config = dict(
    d_model=192,
    n_head=3,
    rope_base=500000.0,
    init_out_by_depth=True,
)
MLP neurons of a small language model. Each row is named by its layer, matrix (up: input weights) and neuron, and shows model dimensions 80-175. Each number is 128 + 32 x the weight over its row's rms, rounded and kept within 0 to 255. Numbers have three digits each.
After each neuron's rows, "fires on" lists the tokens most often at its 100 highest values on Wikipedia text that the model never trained on.

L2.up685:156118087172116125200075103075082160099155122165196115148130105135140187119055127147127117040103120153081139141088130132141099128128122099178145151140138103119112137163126123111147160123169137137146093168149188106160160195166113093090194123155147217150076134121134194163111149106115141129
fires on: "ip", "re", "om", "ons", "on"

L2.up587:132084104140096156160092114098127147050136105148190127123117125104107166184079106114172089105089080083070167128176121133172107152174072130107139148160108141100137133152079077135124125125107181117132119087158179161172184150102137081126161148164138153184114069156054149168113152204129144088
fires on: " the", "U", "are", " again", "own"

L2.up7:139156213174165172154128078119130193128099148157134115138202105087117081166139125099117104120103079108082140109136068136174170101171133194117144152120116144097154069115111138085097126065101207122111148088153155208147139168155173137058142153145164105143098081138118136085109132146138135165
fires on: "s", "ur", "ad", "ter", "un"

L2.up388:158097181122137114162090113145155108087090090178102133110167122154142174157094055099068084090137162101133093161142068098143153189122076130162135136151123122103130060163137099154142108088122137135171128095144136168146149153127181121141115128154157128141088151145060132116104102129124173100
fires on: "p", " p", "ad", "ep", " ab", " comp"

L2.up365:163150146163137115138137034159210127156126104137140115099156186114143118150102068144148118182064145185136136146114085180129119098088079158166121182114137128084133102135165145107140151167120144115113140059123136094136127201155195109101138154119180138124132113139150099084147115192140114149
fires on: " ", "al", " first", " med"

L2.up489:179142167154136125153081098149087134135105137194156086127146129110147122163083113091113166150177109103067099138171064144147103149120120196127151145138135152109144033152122128135123083160163184143110143094126148132129133153139142155115180174147161142073107128105118183136097118108066177103
fires on: "ro", " c", " ", " b", " tr"

L2.up141:144072182151094090152149157121120126135174077163069130135110125133130143184083128152122098151085103181132123131125114107081210127092110122151187124118062069086185107120144125114156144142102175128141177103129089172170148105090128075093113153103130084093092187129110124074077176152142097105
fires on: "ly", "ied", "ial", "ated", "ough", "ted"

L2.up568:118112180150122188129156111100145109113080125129131139145139135136103111156112095142111145138075105127150106162157090148123135141129158199130116128059078170116158150143098076078061187140167191127186122146146173104198103184171102132102137132179197133134030080155114141126138151142057167104
fires on: " ", " (", "pl"

L2.up479:120105139132106152176125104101133201075152139121185128227091174078144109196121080102147164167072089115143142075136119163159154143121142178170128133104098088124098125125104097100104214136124205175123138088163148155176159157155166095119078119083130121098065150138095122154133151155104130143
fires on: "ased", "\n\n", " was", "ied", ")\n\n"

L2.up851:137147170155134096167122148186167219101131095141159115126159180118165070180047180137137130108129146085178143100142138163148128117176088153111083119075127122093200142141149136133140142181134136129142102138160143188139122176152149128152126142154148113047113106094160134105092118143086117133
fires on: "qu", "av", " m"

L2.up485:102143161170125148159146078117095127047085145151152099173107087116116130164096101123129178115156085129062124113124069099136120169175129142114080087120158161132103109170153120115100126124107144130164135161155162190139142123120137092184144152180202149150054137189093130145158114196146151150
fires on: "ed", "ted", " an", " first"

L2.up441:095116164119114131116105097069131206037125162178145102118177146133074116173090108116126109156129095113079112109121123170121168174114099142126156110118119133072148108168125095101105117123106159173125082092150149181094135173129172106141208158188184162085007122125119143117090164138104163138
fires on: "ame", "orn", " pro", " part", "ur", " bu"

L2.up709:165127131168152093133128075158097186104156125121184134090104162073157180167083089075112148088113110151144102188093085124087126116145080110123085132115189058094111129134186103166165084150167105148163111134119071170130116086161110109115144078121122140054086149140143112133090172106127169157
fires on: " kn", " other", " not", "=", " |\n\n"

L2.up689:160126120183081132154106082075092114084151138099133119168160105087123089138082105099117052129106157159122072148112106145143150207105096108205152155199133125135098053167136112139156140164082177140115144101121139162154102107164120127081160193112114136117096147123111163078116123154150122120
fires on: "ct", " f", " act", "hed", ")\n\n", " dist"

L2.up532:100115144188144129159069061106162165118124145147169137169191097102099109122149134120096149090121137125058135097096130123137093134143113164099133150165182086143147053094139152092166179100143165109108136170126163190155149161159161128120156162111152096133140158255088102081123075126122137091
fires on: "ad", "ent", "om"

L2.up909:102143160134097119111165089075163153133144170194159106180152154110144109140165094154163105135073043132059144107132137120142155151114128167179129157117096086135156124120089134105114247121124191153106161090148130120171121125168178167136106102105111122155114097160178084151069080131110034131
fires on: "ates", "erson", "ied", "om", "amily", "ics"

L2.up431:175149196155105215174090105109133118048105135185172158190147132093106125106139087140164097104111064114069141127152104117096100110144155230168139128126122116125159163129114114094125136161099208144113137135097141141184149134121174131136092126113155133133136152165086099150149130181090117084
fires on: "ough", "ever", " that", "ure", "ight"

L2.up219:079081133101063139114153176084134114104145081138085127094104170124126108188124097134171132146075073113116155148155155036160192154123121191110092159188096071107172145098117110138132105078144160202147182152125163113123155112135112119156085136089086130130138117138105119116104169153172118136
fires on: "\n\n", "A", " |\n\n", "ai", "The", "O"

L2.up870:113111141119147135138128124121121146068149098140142127079104171128141138149101102081073116110140097107092093099139089112116135144084089082165185124096102120089083133163148144171159139165088105097145128157126178147149129167093075124115103186146160175159007110118129191123110190076121122115
fires on: "-", "her", "est", "red"

L2.up816:173127140151108123139100118148085126160101160162131109181122155098118134171139144059138123071096152117145161105111122147081120137151143144134084133178172110089138125064136149183147167087153097106086105123107130133118083124135123167129215125089094117065156146145091097114091100190119079152
fires on: "ess", "ay", "ater", "ent", "ab"

L2.up935:179160143132144136122084187140081113160118107139074080173106125134207125191127144117164151081202151167114121165098124142145141116160158092156090149116081149131039154121173129122140079154149093127100083157115089096155107140163093141122203116119128156094131198122115122121158128140072155149
fires on: "\n\n", ")\n\n", "areer", "}"

L2.up269:096147162148076206198085091145151137048130096143160109205148140083093164200077094165125120156107097101138147114104137123088164180123102131154122130187133112034153098142095104148133138154121103110137138143179157147215127132136100135131140153104158133133099104177115150151078165096145165124
fires on: " se", " a", " con", "6"

L2.up155:111089152153085123130137118125086143078184136167195131079157178131105154159085108106148145169073128154132129120098064119148120141132099123144105115144154065108175095091173130114162166135136165142126143107182157155111111142185194101102118130109169122111112109115162121068091076144136123097
fires on: "ub", "=", "ular", "av", ".\n\n"

L2.up648:146118112150111131172182122130145157117096132116170100120112216069139128176178106124145152134097147158137152145097136104105167100159137152174117208124146097103175148110191112107166215116111151180107154126119114111140121150152145096098097094104144103094152087154159121053126155158141179060
fires on: " her", " |\n", " or", " other"

L2.up630:143016114157098203145115126082126119124163130141169097213117140121122190126169087116116180123129085114054130061128079118110092128151144172090097186147130106128091146077170148172152195103134135132134153105131125121143153116101150111138159138109131110157128135147087159099153132180118128117
fires on: " on", " have", "d", " to", " also", "ed"

L2.up357:140066163178108131198124110122138111132156119161120148180096136078083163210124079123126119117088095098074117113119086114081147124146132226159142121114144149057160161148111153113175153146083183106164166110170181139141102192151121133108100167095154100134107157152073127103130153161119174103
fires on: "ad", "th", "ld", "ak", "op", " g"

L2.up889:135133144090091149180145076114107170077112111191109148175146103122129145152067026113148176058174080101127159146136103105113149173119116110232156104156107158070084103097113110155092097177122149109073153096151145144168111141142155102139150145133071134086110092149117107129185145144154081086
fires on: " one", " sp", " me", "ce", " pl", " years"

L2.up658:124077166109096106127096164062176195060092134133133113129172109152134145145089131186136136100155104100081163130198079146121174091090163147159171165083085109128163155161084110095127119153162161148151121110143140123225178180133189140175119126150187156118067124133069193166169193097131141141
fires on: " pro", "im", " re", "ne", "om"

L2.up27:170145114212123123150085094157141118132126157100179105147119175140147129189095126128171118155090106148138113113081132144086115129163138116100108083200183054065143119121159152116146227176137091169127137116112099063117108144120130076137167087072104101141150161101149113106115114194145125117
fires on: "le", "ing", "ure"

L2.up692:155118113146100122169054129148111136111124156216148065152109113091117139199111051122116137058134126118101126110069100086071098139157127182145108123143129092071130059099146069168128128145135181120120115148113138086177163163181101080104158173117131116091141137133037123064077121158150097095
fires on: "as"

L2.up790:142157096149133155102076152138117126131199149172144114132186128155131150152110131108141084130150090164127113141156144116155122216177115120137124157157153157133120148128185127120075115118122073162114104141166172108136110084161129122101184141121167198173146142142098176114139088113093125172
fires on: "it", " "

L2.up419:119081122130044161129116082045105152123142129111119116169153118092177127111079097134088109105124071142144146141104177123114089145155115112142157162157110099139108079138110113159092146184115143110095116098151121182188144085110109186141196174095075156094118156128129148123130150119115074124
fires on: ",", " years", " year", " pl"

L2.up310:121108171149093168199100170100181127123158145115097099181149147143158116131138121090123175129101085105114076130152104133146128182078215117145090186135066119144119123100102114096117176123133185189081173117164139112151238120130123141064105085071138154179071096137121140137144142185098117130
fires on: "\n\n", " (", ")", "\n", ")\n\n", " in"

L2.up153:175150103147117117160025090067139157048144159167216126134118119150106205156065101131132114081115116173122121119105124142159054188131093119158117081106174113049093090152141113141150143123177065100119134120183131132120162173133128084090177114175143179141114115130113179144138139112105175149
fires on: "on"

L2.up359:131134130134080122123149078088133148078134108128156104141147124105113128177108057152113131128155087111120114147108085110139131184139114142138136122110072084113161132186175110165099142143137168165142106082145139165171171163168147089079137131136146081119059122108072161169096119106124137149
fires on: " pro", " f", "oin", " all", "ied", " two"

L2.up763:121108148196100105170074104125149149112163072169112124181132162103126153192130055157088103104086106095136090114096054132126124096141097119135124185141170107067110129164153094107094150136110165130133165096149184126128212210120130110111097100189156109109089144165093175123142144143156127060
fires on: "p", "ad", "et", "l", "ro"

L2.up283:124117106187135128213121154079135142132189225168179088148119127128119144155155120093136128098111123163121106115057094044124114153144140192143095146167201122115165078078188126117138163124141159136135135121120095113099130157155113123118194121154168149146124133153093095093109114126133156122
fires on: "ound", "ent", "il"

L2.up116:158061119119042142188109108128075143016143132125155078179168121124119148176093077117135104118136065133130135180136041130099147138135086126132119143127192075125127133149122115142159178181149149170154100104144097219212157177136132088119111122146117154137119136125136103120130157154103160082
fires on: "pl", "202", "ed", "ord", " had", "inal"

L2.up769:093080128175092134176048167145113097049110115152136105175141166130143149165121093136168075139080147156131136102121101153123150116090111116181113176125093078051098091070195148099143157138142082150081134138164106104129215136101100126143117173133181110133015092152153148158159115141138109154
fires on: "15", "is", "ey", "her", "ack"

L2.up61:188104088145147117149069092150175165149108103149203128128119172135164153139110144183131090129103088118091122152112095100116076098169138120181146118156172055106142114147211134137164196161131070132115105092124158114139127163131120130145135094154137132143128115100089156107150144157093057138
fires on: "le", ";", "ing", " and"

L2.up393:158143094129151180146101171126178154146160153160103087105126138102189106180166139178094111107075112122137091159115128128145156158104116173122164145132061133117199158146140099091116219120154188169169171066112187089153187173086124084081069056150114104111123065146158145136136128172083101140
fires on: "-", " (", ",", " and", " en"

L2.up118:135079122129144156179121033109133108077158123151155110142115122097136154175109043118080133128089095118144069110112117125180135105148093157114106145195121148137123115142134120176138154096112130096118128059090227147149145210187165099107165124154154151158124125122068108071093142148118141111
fires on: " e", " ac", " con", " cont", " app", " le"

L2.up614:166088170128095136179142155136105158163106118122136102098172186148066121177126085106139119087120107132146086193077129151042182147121080113175154121135132114062110145155062089162122172157126169172163193085160084185171122151153135118155136137167122132149110140146157200151108142133124180139
fires on: "iv", " med", "ep", " qu", " att"

L2.up615:103090172131115188138111065104139154118098085158164142197168109099102104186181106113125087099121085070080114125161101085132166248033130138188099191120098154145114150089127091114093120110114144120120189054161184199144131132127095110114108146131126119107081092130089123130106160114092094110
fires on: "\n\n", " us", " bu", ")"

L2.up425:141115184108113094128111112063156141120104146143090088131163156110082098158114117138136163100148109141081128126148107119110100162140131184164187087144087060109190109163198126149121143148175134165104098122112129123124161171178178090098130133104174149135107158108133142051128134070145162101
fires on: " pro", " Pro"

L2.up563:136120142163161150158110074087201120125119185148155131172127137101105109124088104116086119142043087099086126098161133120177131198116104199162178127162160128107113040116125149152145211105140189124151154123117158111102159158167193125112173147129161184119119075150121171140075125104094122095
fires on: "on", " includ", " he", " comm"

L2.up70:147117138144125117174090088138092176105149124096159102150178181130107183111131106095115127148097115181162086108151142095058137202118119152174148135156153055121156119106130066154134156122117069127085152087158053192140076092173138097135103179139121136099106109114124092111200093143073152151
fires on: ":", " or", " and"

L2.up133:158115160160125118158084080158101136130100170123138111135172162125130125139195143116104147127075126155164077162119109123091023176118122154113155115176201069065126134144136148172142128150133071131132131096146139098150143146183146074129121137095179151128115130144132147042122106149102162158
fires on: " and", "'s", "h", "=", "ern"

L2.up348:109169107191152136137131090108124116128156156196209146159125094137149105109161076114087138136115096116120139127124069117176091104163114144053092210149142148180104118117194067138127183115094175104079114107149246078143128140128153090116172153131207120120153103132055177137128126176095139101
fires on: " ", "–", " e"

L2.up622:125136094144098149124102101123156116113194160138101120111075085147143137133128075115119080121174089133151098158124102126069127111110129091175113175147132144145103154127208101164080174166080056131043079160143175118167183120106141136143084149156169187161102129118096138161180116170073109120
fires on: " "

L2.up940:108108096094180123120104164183119122122138180109107101093098115161172153118149138087083167065163134163166127174100122103132109157120150060063083137109087141108107128147091108195068114125169099181127117135096088074128146125135128160131133085129105165114073119078164151107133135120105124161
fires on: "is", "a", "h", "ro", "r", "."

L2.up250:161161168123164176227112072093112130140062162156148088117153104132135113204050080117121152110080110106102135110112095089169162158143135148141131091142122148087192117164118142099126158157135201145143144116074145147191121208124127124085125159132188160162091114111080192131112120097122102113
fires on: " to", " c", "om", " al", " by"

L2.up839:136158104170083087125116112100136125100131154111142152191169138062057095123081058108117096122011099114110067141069115150130172134123130156140145173103190083107136126136127134100182186112090092161115166104168118101105108166073225100121095185110118120115114139126156103121133128151122119164
fires on: "eat", "ack", "ight", "ot", "ed", "ict"

L2.up105:154115196108118128162161135108095157130097092114116126097184150148106108169124085137163109155087130123092183125150123151052182130152098135157188089127098130094113148142118115146124166180111170193131145042169074181175094134139138106181113128146066147116100057133158143135120109097137087166
fires on: ")", "\"", "ts", " med", "ions"

L2.up887:154135180160150113120110045117102114104123124158125128118158160129160121146140119146126114109072103083127076144076135148124112111183110156126144150173216102129161146152100114151153139122105195103173151105122160104087188168162200147109123181150115133089164165118099145102076114146119174101
fires on: " National", "cess", "eneral", "ff", " C"

L2.up850:159112164179168156129072118122089151171111099127109106170140158135122129168139145076109154159101180088102102099182136149113136130086098157098111176187091087143190110127097174080135161141125156168072141121150187091178109151136112136143173087091093113130120118110147107125111111192167053149
fires on: "\n\n", "erm", " is", "el", " the", "og"

L2.up172:129073114132148121179167137115223138167186107152097190077101078116134155151101146119106107130122108115140079136085147127097117095091103131173102126143172049118131179150111134136108160120098139168128171076133116094128173121122139062089071136123108118186128073153152121177104134103172088057
fires on: "j", " Jo", " Ju", "s", "m", " Th"

L2.up758:108087160142141165153122046081086115057126156175109119145158063127100185166130068117070133128117111122057090137156134136142164202120118156149164112166117125072133120170101104160132117134122125122143106103148147109156105171156142082095137199175161206081109144165092128104159154123074175122
fires on: " ", " per", "e", " th"

L2.up571:127141112143151138140098134110115080149144174184204140131100127089158107140161129039112103112139153203096113158000120109110064132163095191092112147117164126128117121128187101127123139078183088108112154137144131083083108117104103113090183147130143116049137157138137133134129118190102128161
fires on: " and", " \"", ".", "ear"

L2.up778:128111094125127114086139095140174157147151114116145123130059144079172156135164100146140140141077128168160116157154114128081112116126160169185131136116120160094132130170137054128082253140126123187108120118164198094167148159145137151175107139131134125162092088188103177132155101109045150088
fires on: "|", " ", "-", ":", "–"

L2.up755:172092115152112154145094102116116093118149234138127089169140127148101201144097103118104124116140090147075138156135074156075080137148129184112146154126127143142076069141091121121107141130138139124096133140149211089164170149147098129129228134148179112108077067156113145088151129166062150131
fires on: " "

L2.up633:089085111176137141113150057067127112119119125101171148175093137144101168131121126147082081095149101119124091182128166140149138142134181109174120107115174102054145188138086061145199133118131126118157093171154177103160116159105145124127149134142203156193099173192058192141126107131142157095
fires on: "in", "0", " f", " ev", "end"

L2.up262:119118147127032126203087089114130165032174154119122112148155130082125167151105051106160147131112122111135122168108133077081143184100117074228134170166131120072095095138115124129123134114120122123093146137136147139195111131117122117112125143121116130099132108149097123088100125107147088155
fires on: " a"

L2.up831:123114119124121127197106083118205190110099094168118125173135168142094159136124098149133104132125065115119088147113109128119136081157092160116158170140137061108123123179124134112171169116102199141151150040146172080180135150133166131104114131101118087095108134136097207098113219128143153103
fires on: "ad", "ld", "l", " play"

L2.up451:108075123162037142138135105116190137060128113121148098126131139121120187167107070125173120132107086076116110107140094083065145136077123085175116190171121117084110141132112124143080113199093096107155173095125130169185166136096121122171088171136080117125083105152062112111125133173159090082
fires on: " a", " re", " two", " one", "ce"

L2.up266:166121161135071127143109096170110108100098079171115093111159123113112164203081131137125125077126183106140084153136137148100158123180085122138090194150093161113082051133128123158169116129122130171132093114160111157134127131154125098115144155184087159085130134128138141119153166151074138073
fires on: "c", "cess", "act", "pt", "ect", "lect"

L2.up363:089142174146128163181113115145063110089117160129189138140186161162130121176118092089081111133136129119107137111120143116098143114097079152152167115136127094091161100094166136186127183167108123085058112127163111131172129132134119125149126150140167167123125188127097116096143116102162092130
fires on: "\""

L2.up789:106087171155118166158141094146159109118091146164126119220162115071109141174133144181088152115152136121073081095132072096152117149134103139127139133187156116131181075079097125130074134155128214099114084152066104118151103105112168139142171154129166104105147125114105122115080115129145146103
fires on: "e", "le", "ough", "l", "a"

L2.up926:120086145152068141139104147059092120116111148144114111118104127093094114189117072113139101117172095125125134084138105123087108174136135146124149074148136127082138108171107121182130130112132110143159115140176181170166132175129101061168113153120165131145101142169072112150159147139137125103
fires on: "ib", "ed", "ug", " or"

L2.up652:162166099129107153109084197105127082056134100115118067119126226144141103180184133104157105134069132189126156136117147058132118125139130231157119125163127096113173142127142135213108081126183161149131128094156133125136154118191106109126185106059133140133160102150086117086127160167163099103
fires on: "A", "==", "\n\n", "O"

L2.up490:163176120154132126144075133140083174137106155145188093123108108105183172135142177082144123119148119154040135162074123069137147127154148219062136148125118136137100106105160108117101118059147113153096090155117116132134098121111098092122174119159158121145144103161148129126095151129090147169
fires on: " and", "id", "re", "it", "iv"

L2.up366:136069139213146134166116093155110127126114153143133121178124146127140209177127100159157162125065125155130123138120115143098071157135088130133111146118111089104145150146151164120115194165107187125064153082171181159214163182173183105126090101115139092132117091147113100111097093243154113108
fires on: "th", "p", " first"

L2.up125:156141167194147180113089111130089133151088111144117109126131181125162180208136074107170113146058109165150109118038123150124123118136128156106151124171222114094187132063178148135144188134121142153120084096115120103133108117166168105146162129085097125097132080109146121131133113178140111084
fires on: "ision", "ation", " loc", "ence", "ition", "ion"

L2.up410:152152101166118105181082146103108123068139182129171074106145171145131141133117117106157154102075134170139106170089131156097083174105131129141123104143158139030096136120140097138139158116183103166127127137138103101138120166197111116170157126147167178149085099158152234117145104120130120153
fires on: "ific", "C", "ic", "\"", "re"

L2.up389:122106126156126124107107114105142130087098172142173120167168144076114091088141087126147101153040089125140160155078180113099127140133147115160172193207167096068211152093128136153142201108122130157115115120144090104160151129175156111162149157106123084181122108183177119155148095158084104104
fires on: "es", "ates", "er", "ague", "ics", "ts"

L2.up854:115126150135053101106138055111124143119138082143120137197152142094067132100068096089160117079132082077131115137105093081085120140068102084184111203131149148098106117133152094204167159140097157140142157154102136190203136121103148095133121088110087101073076166157130064117058142170121127141
fires on: "ent", " Part", " also", "ace", "ward", " No"

L2.up838:150103148148114080141139145101153147138097126125149112173167117063151108129121131097135095140131140172085154133105138090053142163091129173114174134143115147103162180098164127136173116135143116163101150083112081189215076132134140112127123141091112136179160111155099077066106120178131141133
fires on: "ts", "es", "ther", "ore", "ions", " more"

L2.up543:157148122169188145137120069151154183143110149111186133114168131127147105169118187128071106115064060106121105144111085076119131154121137217124128139149119105102172117119190113097119208178122166158131102096147148141160126173160141127121149061109195092143149148123113127092061114147127096115
fires on: "ing", "if"

L2.up8:152065109178062202143085117100119091105178151142167074212112133156117210167179078105125153115167096099074153105136070123122107182138148129105091137167115107097112127057155160156138162118099120154128123142104145150120145126122125128133194133116098134132112147143068145141098161174119126124
fires on: "ay", " on", "ent", "hen", "ell"

L2.up177:154095165175112145127134050127096208115129084127104111118131163111107140182051123135113117153080117122143146112108108156106179132068123134202123201132101113092129123084088113116114166161114172115095181035108158129133119103124091097137140159137126102087118158090151130116063099172146102120
fires on: " year", "2", " the", "ly", "ied", " was"

L2.up584:176128146117150139134119121098112115141130130148155123151135119110128186217092137086116098095133132128074117140129083090149119200172107209112156109179161153082171092138126109125108114093102148129107132101135172129162102192104135121089226148142135104140168143151083085106104148169132161151
fires on: " to", "are", " rele", "le", "if", "oin"

L2.up167:145088125116087129205155134134115172095177134155099118166148137088158154183126054105127129110051111111141120141155132161113121114135107086128159186173162089066140137159117066166123205159113111159096104130139142192169148117078150101124109104135089086154069070180096154128095157123115109070
fires on: "s", "m", "p", "f", " h", " p"

L2.up508:171118130131113142133155129121181171150144121149141075141166176087103134153125088159163150123028118175174125151109159127163115186153167196113117158157150120105138120148155088170121195145109133135125163094147119111126126123154112087074151085131142101095095102190104143086104159136161138103
fires on: " |\n", " Ch"

L2.up876:164144111141134104088130057142097112126126137134132073148152165096179133120178172126161164096052107124111139086108139121125108081185148152115153152208190082118160074077175126186138121158130156108118128115107113130146130112179162121127161135074121092118124116184166090106127129189108118134
fires on: " one", " loc", "orld", "ublic", "oun", "ision"

L2.up331:143087129133139189150099127135136186118116152151144088198156189076093176125144075149141115113068091105134123150090059116077172156073143145202121126219142052086153137168097156167089160177130162097107158069160153147163116157108132094122112156101122098119061105099101138115090133112141092089
fires on: " with", "ach"

L2.up936:143161175150152110145139093120155105130096153174163085162143120054114103186155093092100100131089133131057124118149062081149177164111152177141171075143193084095211140142113187121111166104168151118155125153099155147134090112155163134145120178165164119102082129159087111130123157081126115124
fires on: "ent", " not", "m", " h", "k", " sh"

L2.up292:132128193170123175145108058087127098080095108151168130121171140084083092170151094112117139132092100080147168116129103125134102124106091174125063156172132120136169144093168093164119146142171173117090127114144148113132124118141121156130146198168160147119125089123086106054127146135143114094
fires on: " a", " im", " also", "\n\n", " one", " an"

L2.up884:131152175134154104183149123116105106113114092127115123101131163158155146172122153108124160057169150162151118098128139133054165127162092118099188120159111065075107174112096125111124104136088114184118132166139089193168109098109074106137162125113133157141106110114110194143141130074106142159
fires on: "iv", " se", " loc"

L2.up502:132096134185138140149131112122153132134166113116112103164109150155104144167152032118124102114074059153153114120118141152106142135166155123149114172130142135125135116139139140138142204154078204189118140088170144184188144161162125131144107089095172121144091073143111179129098145197140139101
fires on: " c", "op", "p", " app", " elect"

L2.up195:156163161101148147146071101125103211048139122157150132122147104081114109169063169105129188114129110101067172166131108117147114201077127203164162140117122143150170077090103156135111118108171149121116149077119156149148119152124137133090124146141181204085128115174096119085121132157105145118
fires on: " one", " m", "own", " the", "id", " a"

L2.up317:136191121136127140137111080143153187033139115194143114187178128118113186203057058105177141116128072117081103124117077104123127125165096129159113184166149099125120128111105082154157112137135222093098133072142203169137111158147206113099168132132152089118131127131097121136171160136096129117
fires on: " app", "oin", " one", " part", " cont"

L2.up59:136144075133155106197068118153140183094092145135170092096120124178115173138051119157137129126103099132128122155116129144120121165078103151128095160141179178078112119132100079113113146171153100164119150133108109129161105185115081055146135153128175189156078106160114216161152140133107146184
fires on: "os", "us", "ific", "e", "i", "re"

L2.up739:188110115155120117137064111173094155109163089136146121128148134137093145184090078127089128129133172141127073149066116158098098121113098082147085118149128119083088120176161136177164117104101145107134143065180129131174141181110095090148147174171126166099089164117107130093168086093138164137
fires on: "t", "ot", "ess", "our", "cess", "act"

L2.up258:127135143203145190110152121097133141049165131145178133181195116112125115192132122087148141150195150104097178150109100076076112126148094106124107101150188095147142101097129126099102110100135150134120158152164113161070072136157079099137202193144116079131091142127129136124109155132134111123
fires on: "==\n", "ame", "orld", " ==\n", " s", "ular"

L2.up183:153111153096086173086169097103128135140096114128129116165159209100058100174108072099171127111086100151096133178094168099090162202114145163106112223133129106139128132130126092106063166126089156136065187116141112140136137114196132116144117147093098160121105086172141076107128144151123097141
fires on: "\n\n", "°", "ates"

L2.up90:078093102129112139133096035102140132071143168130134154164145141022123125156104043065120110078086081106064097068107095106101092129148121112140137138131203106142147108099142127105144161108115128073094107083173190172098151128106184097149164121068131061157118100175113155140116124137157144121
fires on: "et", "ent", " kn", "en"

L2.up830:109134103101138102145122164140072182115141176110088169097144140129121105101070142107081093159090104111138124172159129121090122118125077096107138117116128165104091125137106060123164112142092097164147161152165148164164135194136141059159125137142117172111044130109131224159144158085089094147
fires on: "er", "est", "her", "ess", "re"